Weights of a small transformer language model.
Size: 10 layers, MLP 512 SwiGLU, 3.54M parameters.
MLP neurons of a small language model. Each row is named by its layer, matrix (gate and up: input weights) and neuron, and shows model dimensions 128-191. Each number is 50 + 12 x the weight over its row's rms, rounded and kept within 0 to 99. A neuron's up and down rows have the sign that makes its largest values positive.
After each neuron's rows, "fires on" lists the tokens most often at its 100 highest values on Wikipedia text that the model never trained on; "fires after" lists the tokens most often just before its 100 highest values on Wikipedia text that the model never trained on. A number after a token or word is its count.

L6.gate97:66 60 42 41 45 44 36 28 43 47 46 38 36 40 45 57 59 61 46 47 53 49 42 68 37 34 58 44 49 31 72 54 56 67 52 34 71 50 55 45 40 65 67 63 63 62 46 61 67 60 34 51 64 45 63 44 44 58 47 41 36 70 60 49
L6.up97:29 36 14 65 33 48 62 47 47 47 58 60 55 50 51 66 36 40 57 32 18 62 31 65 18 49 62 54 49 75 64 52 48 52 56 55 44 46 54 33 60 54 47 37 34 40 50 41 64 55 38 36 58 54 71 46 63 57 65 46 56 47 51 38
fires on: "ar" 24, "en" 16, "ag" 15, "an" 13, "is" 9
fires after: "v" 15, " r" 15, "e" 11, " l" 11, "p" 7, " E" 6

L6.gate503:44 59 51 58 54 60 53 58 54 56 53 41 52 37 66 59 62 66 52 48 55 30 36 34 41 23 59 39 31 53 42 52 52 45 61 32 53 45 42 41 53 37 56 39 80 54 48 56 62 46 70 44 60 54 67 40 10 39 56 40 52 52 47 58
L6.up503:34 54 53 44 44 54 62 57 41 52 59 48 55 61 59 47 61 58 37 56 67 44 32 50 46 43 70 53 68 75 59 47 34 52 60 48 46 63 38 54 37 54 47 47 38 53 62 51 49 45 47 60 56 79 64 55 48 54 52 29 40 50 31 68
fires on: "ran" 41, "ar" 40, "ent" 6, "re" 4
fires after: " t" 19, " l" 19, " F" 12, " T" 11, " p" 8, " m" 7

L6.gate77:60 52 47 38 58 58 38 49 70 54 54 50 44 63 64 46 30 59 43 44 19 51 51 49 51 42 42 19 56 46 21 50 40 70 67 51 58 57 65 52 66 62 46 74 64 40 41 26 39 53 47 25 41 68 39 37 36 43 39 51 41 39 55 38
L6.up77:66 53 34 52 41 61 45 25 71 64 47 52 47 43 58 48 39 54 53 44 34 43 56 33 64 59 42 37 26 50 37 49 51 67 57 46 62 40 46 56 66 77 59 63 66 39 44 16 36 64 25 34 22 63 37 53 44 46 40 51 53 31 50 25
fires on: "x" 76, "ver" 14, "h" 7
fires after: "a" 14, "o" 13, "i" 13, " o" 11, "ro" 7, "u" 6

L5.gate476:58 51 61 24 76 56 42 44 61 71 46 44 46 45 58 43 60 61 70 53 52 68 30 48 47 49 38 37 48 37 32 37 59 46 74 59 56 54 58 46 51 60 38 54 48 38 71 52 61 37 70 43 46 49 45 50 34 60 70 60 38 56 57 57
L5.up476:58 58 45 37 66 50 30 42 53 61 54 50 58 29 46 60 51 60 35 48 54 72 43 51 71 52 40 32 36 52 40 45 68 40 47 50 70 60 52 54 22 59 61 36 58 33 62 35 68 22 66 52 51 51 44 55 41 55 67 58 50 61 42 56
fires on: "ion" 41, "ak" 11, "age" 10, "ce" 8, " to" 8
fires after: "ct" 28, "am" 10, " t" 9, "ess" 6, " ex" 5, "ent" 5

L7.gate392:38 59 38 35 57 28 37 70 47 66 53 42 50 53 61 54 74 42 33 55 50 49 37 38 31 39 40 64 43 34 44 71 64 33 55 33 24 45 34 31 40 39 65 68 36 58 66 62 41 39 55 51 35 37 61 44 46 40 42 62 54 58 53 39
L7.up392:80 83 53 46 46 48 28 56 42 43 46 52 61 68 63 39 47 42 47 64 43 60 57 42 45 52 37 70 44 39 47 56 54 48 72 53 46 44 55 35 61 53 52 58 67 59 44 62 45 66 54 59 36 47 58 49 83 38 38 54 74 55 62 42
fires on: "u" 18, "he" 16, "am" 8, "art" 6, "ol" 6, "as" 4
fires after: " C" 25, " M" 14, " c" 9, " m" 7, "c" 7

L6.gate186:40 48 62 43 50 73 51 57 50 50 51 45 45 56 51 63 58 45 52 28 47 44 52 60 49 41 36 63 46 39 69 50 59 63 47 53 44 59 39 58 65 52 44 49 49 39 47 54 64 22 48 30 50 47 56 65 42 51 60 54 51 57 30 52
L6.up186:34 48 67 64 43 53 56 64 56 58 36 29 71 40 43 57 71 48 55 31 48 53 45 36 65 33 37 59 69 36 49 49 44 44 48 52 45 66 58 32 29 36 67 75 52 46 48 34 45 38 42 53 35 48 86 75 56 34 45 36 50 60 51 51
fires on: "art" 44, "O" 17, "w" 13, "W" 12, "o" 7
fires after: " p" 34, "-" 7, " P" 6, " (" 6, "O" 5

L6.gate340:81 32 42 52 60 35 63 66 52 35 46 65 37 56 57 40 39 54 68 60 46 47 51 62 64 53 36 52 47 46 52 51 33 53 66 55 43 54 46 49 46 43 33 51 65 72 42 44 41 64 68 65 58 74 44 50 70 82 25 46 49 46 49 42
L6.up340:43 39 41 43 30 51 69 34 22 36 40 55 37 55 61 22 46 37 58 50 37 48 61 61 55 60 61 76 51 63 57 37 44 60 57 51 67 56 56 43 46 50 69 35 78 68 45 54 58 49 68 45 58 55 49 21 52 61 59 52 46 41 47 53
fires on: "end" 15, " |" 12, "/" 11, "ov" 11, "ep" 10, "id" 6
fires after: " " 45, " N" 16, " S" 11, " (" 7

L7.gate110:46 75 46 35 53 48 67 57 43 50 54 32 52 60 35 57 50 46 55 71 38 27 44 45 46 42 25 34 61 58 54 62 61 45 59 48 13 46 31 55 42 38 40 56 52 42 52 59 71 50 47 47 59 49 31 49 39 35 43 52 43 48 45 23
L7.up110:48 62 31 52 53 51 47 78 59 58 40 52 42 58 64 81 56 52 53 44 24 45 44 42 64 52 42 44 62 55 45 42 40 39 55 55 64 47 47 55 39 50 38 56 90 57 48 27 63 49 52 47 68 39 41 55 38 57 57 68 52 54 47 43
fires on: " T" 33, " is" 9, "ad" 7, " " 7, "im" 4, " v" 4
fires after: "|" 18, " |" 16, ")" 8, " T" 5, "al" 5, " M" 5

L7.gate453:56 50 47 51 76 40 68 42 67 31 45 59 64 59 35 25 41 46 57 56 49 51 31 54 43 34 37 58 54 49 66 42 44 50 36 63 49 49 49 30 36 29 55 58 60 61 62 31 59 44 43 43 43 40 64 33 40 45 58 61 37 66 43 62
L7.up453:57 38 47 61 53 33 48 39 62 45 63 73 51 28 31 47 38 45 63 53 44 42 38 72 31 71 46 57 73 64 55 42 45 53 45 51 49 56 71 37 55 60 56 39 34 63 65 42 68 47 48 47 63 51 50 46 46 68 58 38 53 67 37 43
fires on: "id" 20, "an" 18, "ar" 12, "at" 8, "es" 8, "a" 5
fires after: " r" 28, "and" 10, "r" 8, " A" 5, " E" 5

L5.gate349:53 50 40 70 40 54 67 30 49 53 36 54 57 44 52 56 45 58 43 40 48 46 37 50 33 60 31 46 33 47 65 43 51 63 57 51 62 50 56 41 57 48 55 48 55 36 50 47 56 56 54 35 36 58 60 63 54 38 50 53 36 33 47 49
L5.up349:64 64 38 55 58 44 36 49 54 47 42 61 63 48 63 48 38 59 19 42 58 42 79 40 57 54 37 44 28 56 37 55 53 42 61 59 52 46 49 36 50 48 30 53 57 46 36 56 75 59 48 39 51 84 60 42 33 29 49 53 35 32 58 37
fires on: "x" 39, "h" 12, "le" 8, "f" 8, "ch" 8, "e" 4
fires after: "a" 18, "o" 14, "ro" 9, "th" 6, "st" 5, "le" 5

L5.gate434:42 47 38 52 32 50 45 56 63 43 62 42 46 29 62 49 45 45 46 38 56 65 60 36 52 20 69 58 34 39 35 34 39 50 59 45 58 65 56 60 37 66 51 47 32 59 51 62 59 55 60 43 68 63 49 43 49 61 31 47 32 85 42 57
L5.up434:41 39 67 49 46 42 49 63 56 29 53 20 45 33 74 58 68 27 55 44 44 62 53 32 45 35 68 54 63 56 57 46 39 63 36 52 48 48 55 51 56 31 46 73 18 54 41 35 59 50 55 26 41 51 58 23 50 65 65 47 44 70 40 73
fires on: "er" 40, "k" 8, "v" 8, "ew" 6
fires after: "f" 24, " F" 19, " f" 10, "i" 8, "e" 6, " N" 6

L7.gate417:56 38 40 44 60 49 60 54 54 56 47 67 46 69 30 50 58 65 46 57 51 68 41 47 40 19 66 57 44 60 33 65 55 39 60 45 44 55 59 49 57 44 54 62 54 52 48 62 44 58 34 39 45 58 65 57 42 33 54 50 50 54 49 47
L7.up417:51 47 55 74 64 60 58 71 58 69 49 49 66 39 52 56 74 29 36 63 48 50 45 46 53 56 53 41 32 58 54 67 61 48 46 56 65 60 42 54 55 54 46 42 66 57 34 49 39 64 36 40 61 30 65 68 44 46 41 45 39 41 28 42
fires on: "ist" 53, "es" 12, "el" 8, "et" 6, "est" 5
fires after: " D" 20, " R" 19, " d" 18, "R" 5, "H" 5

L5.gate4:50 44 35 44 32 36 55 52 60 47 18 32 42 78 44 28 45 61 34 67 51 56 69 32 25 61 50 66 66 37 56 71 45 35 63 40 65 43 48 47 52 38 62 66 45 52 40 52 37 52 72 36 60 58 59 59 71 68 47 59 45 75 43 44
L5.up4:35 49 41 56 55 67 60 45 38 62 62 55 33 49 48 34 51 30 62 44 60 47 47 45 59 35 58 72 67 39 67 37 40 66 48 52 68 65 46 74 35 49 51 39 63 60 63 55 41 40 47 66 60 50 43 50 34 83 52 23 19 43 26 47
fires on: "t" 16, "s" 16, "est" 12, "ort" 9, "ov" 9, "it" 9
fires after: " A" 22, " N" 22, " Un" 12, " r" 9, "A" 8, " In" 6

L6.gate0:51 58 55 49 47 47 38 71 28 72 32 40 65 63 56 66 49 80 60 28 65 43 31 43 59 38 49 65 42 55 34 43 30 52 74 49 56 65 68 41 52 35 65 47 68 42 30 44 50 55 53 54 49 44 41 65 37 34 49 38 44 78 56 53
L6.up0:45 50 48 38 36 64 54 62 60 34 48 55 49 82 46 58 65 34 48 50 42 50 52 61 48 25 62 53 64 52 71 62 32 53 58 58 46 60 31 47 46 67 64 52 43 83 52 51 46 52 71 47 56 47 65 63 43 32 19 45 37 67 42 55
fires on: "ran" 28, "o" 19, "ra" 12, "u" 6, "os" 6, "w" 5
fires after: " t" 22, " n" 16, " T" 11, "ort" 6, "e" 6, " p" 6

L5.gate440:40 63 48 42 52 42 72 59 48 46 71 44 38 52 58 48 60 59 68 76 46 52 73 44 48 25 57 56 31 36 39 35 57 26 49 48 53 43 52 59 36 48 47 66 25 53 77 43 42 65 32 50 42 39 41 44 66 38 28 48 49 44 44 34
L5.up440:20 57 61 48 51 22 50 61 47 42 37 33 64 36 57 33 49 65 65 60 66 52 41 32 42 55 67 53 41 42 36 57 68 62 65 56 67 55 81 43 39 49 42 64 47 55 54 48 36 75 53 53 49 36 41 51 41 58 47 58 62 70 47 49
fires on: "y" 89, "ity" 9
fires after: " c" 14, "or" 14, "m" 11, " M" 10, " C" 9, " s" 9

L7.gate173:49 35 64 53 45 66 43 41 67 45 30 50 56 39 29 31 41 66 53 46 36 37 37 49 46 60 38 46 53 41 46 49 49 33 66 64 41 37 60 63 57 47 51 54 49 28 67 79 34 52 37 73 26 60 63 37 59 45 58 33 60 52 47 33
L7.up173:68 64 47 59 51 80 52 62 41 47 44 25 26 45 54 38 43 59 48 23 41 44 37 63 39 59 60 55 48 43 54 51 66 50 35 65 70 41 53 64 47 53 61 46 45 52 66 60 41 62 50 59 49 77 82 44 53 58 52 57 56 34 61 47
fires on: "ess" 25, "t" 21, "," 16, "er" 7, "em" 6
fires after: "ou" 17, "c" 9, " m" 8, "p" 7, "m" 6, "r" 6

L7.gate304:36 55 64 36 63 59 50 71 39 37 49 44 40 47 66 52 45 52 43 40 63 67 49 31 24 58 46 50 31 46 54 45 43 53 60 62 51 42 62 69 63 69 73 60 53 55 40 60 43 49 46 47 49 59 35 49 61 65 31 48 70 71 50 38
L7.up304:55 62 51 44 45 35 29 45 57 44 56 53 33 57 60 55 54 42 53 57 60 74 39 48 37 34 57 41 41 46 40 47 18 65 29 75 36 57 38 40 43 59 64 55 30 61 44 54 38 48 54 38 41 69 50 52 42 36 26 54 66 71 52 44
fires on: "al" 50, "k" 34, "ial" 5
fires after: "e" 29, "ver" 10, "ic" 6, " W" 5, "ri" 4, "i" 4

L5.gate3:60 35 53 27 41 45 45 69 53 38 32 47 38 54 67 40 45 46 55 36 56 57 54 40 57 60 50 66 62 36 52 36 48 65 53 35 51 58 40 20 59 40 15 43 49 51 55 38 47 61 58 52 51 73 61 47 78 60 49 48 50 44 46 56
L5.up3:55 36 56 55 38 55 60 47 36 45 33 51 43 62 42 39 39 66 53 51 45 40 29 46 50 38 52 80 70 57 61 44 68 58 53 53 67 49 35 66 61 44 64 32 62 59 53 51 48 55 57 47 46 51 49 68 34 12 54 40 43 75 48 25
fires on: "e" 36, "ov" 18, "an" 8, "v" 7, "u" 4, "er" 4
fires after: " N" 18, "un" 16, " " 14, " (" 9, "id" 9, "us" 8

L5.gate473:49 23 31 53 56 54 63 57 66 45 59 61 37 58 51 42 41 65 47 64 20 62 53 37 42 34 48 30 60 35 53 52 64 72 48 67 63 63 63 41 65 54 33 36 50 46 40 70 46 62 40 51 31 68 75 66 50 58 36 77 65 30 34 50
L5.up473:23 42 26 54 47 52 68 56 60 61 42 55 59 41 29 22 55 53 31 67 45 63 38 53 52 48 30 39 59 45 44 61 54 43 61 61 61 57 55 50 50 35 70 35 62 68 49 52 32 62 41 44 57 66 52 61 46 47 69 50 33 67 43 36
fires on: "ist" 100
fires after: "s" 21, " h" 18, " d" 12, " H" 9, "H" 9, " D" 7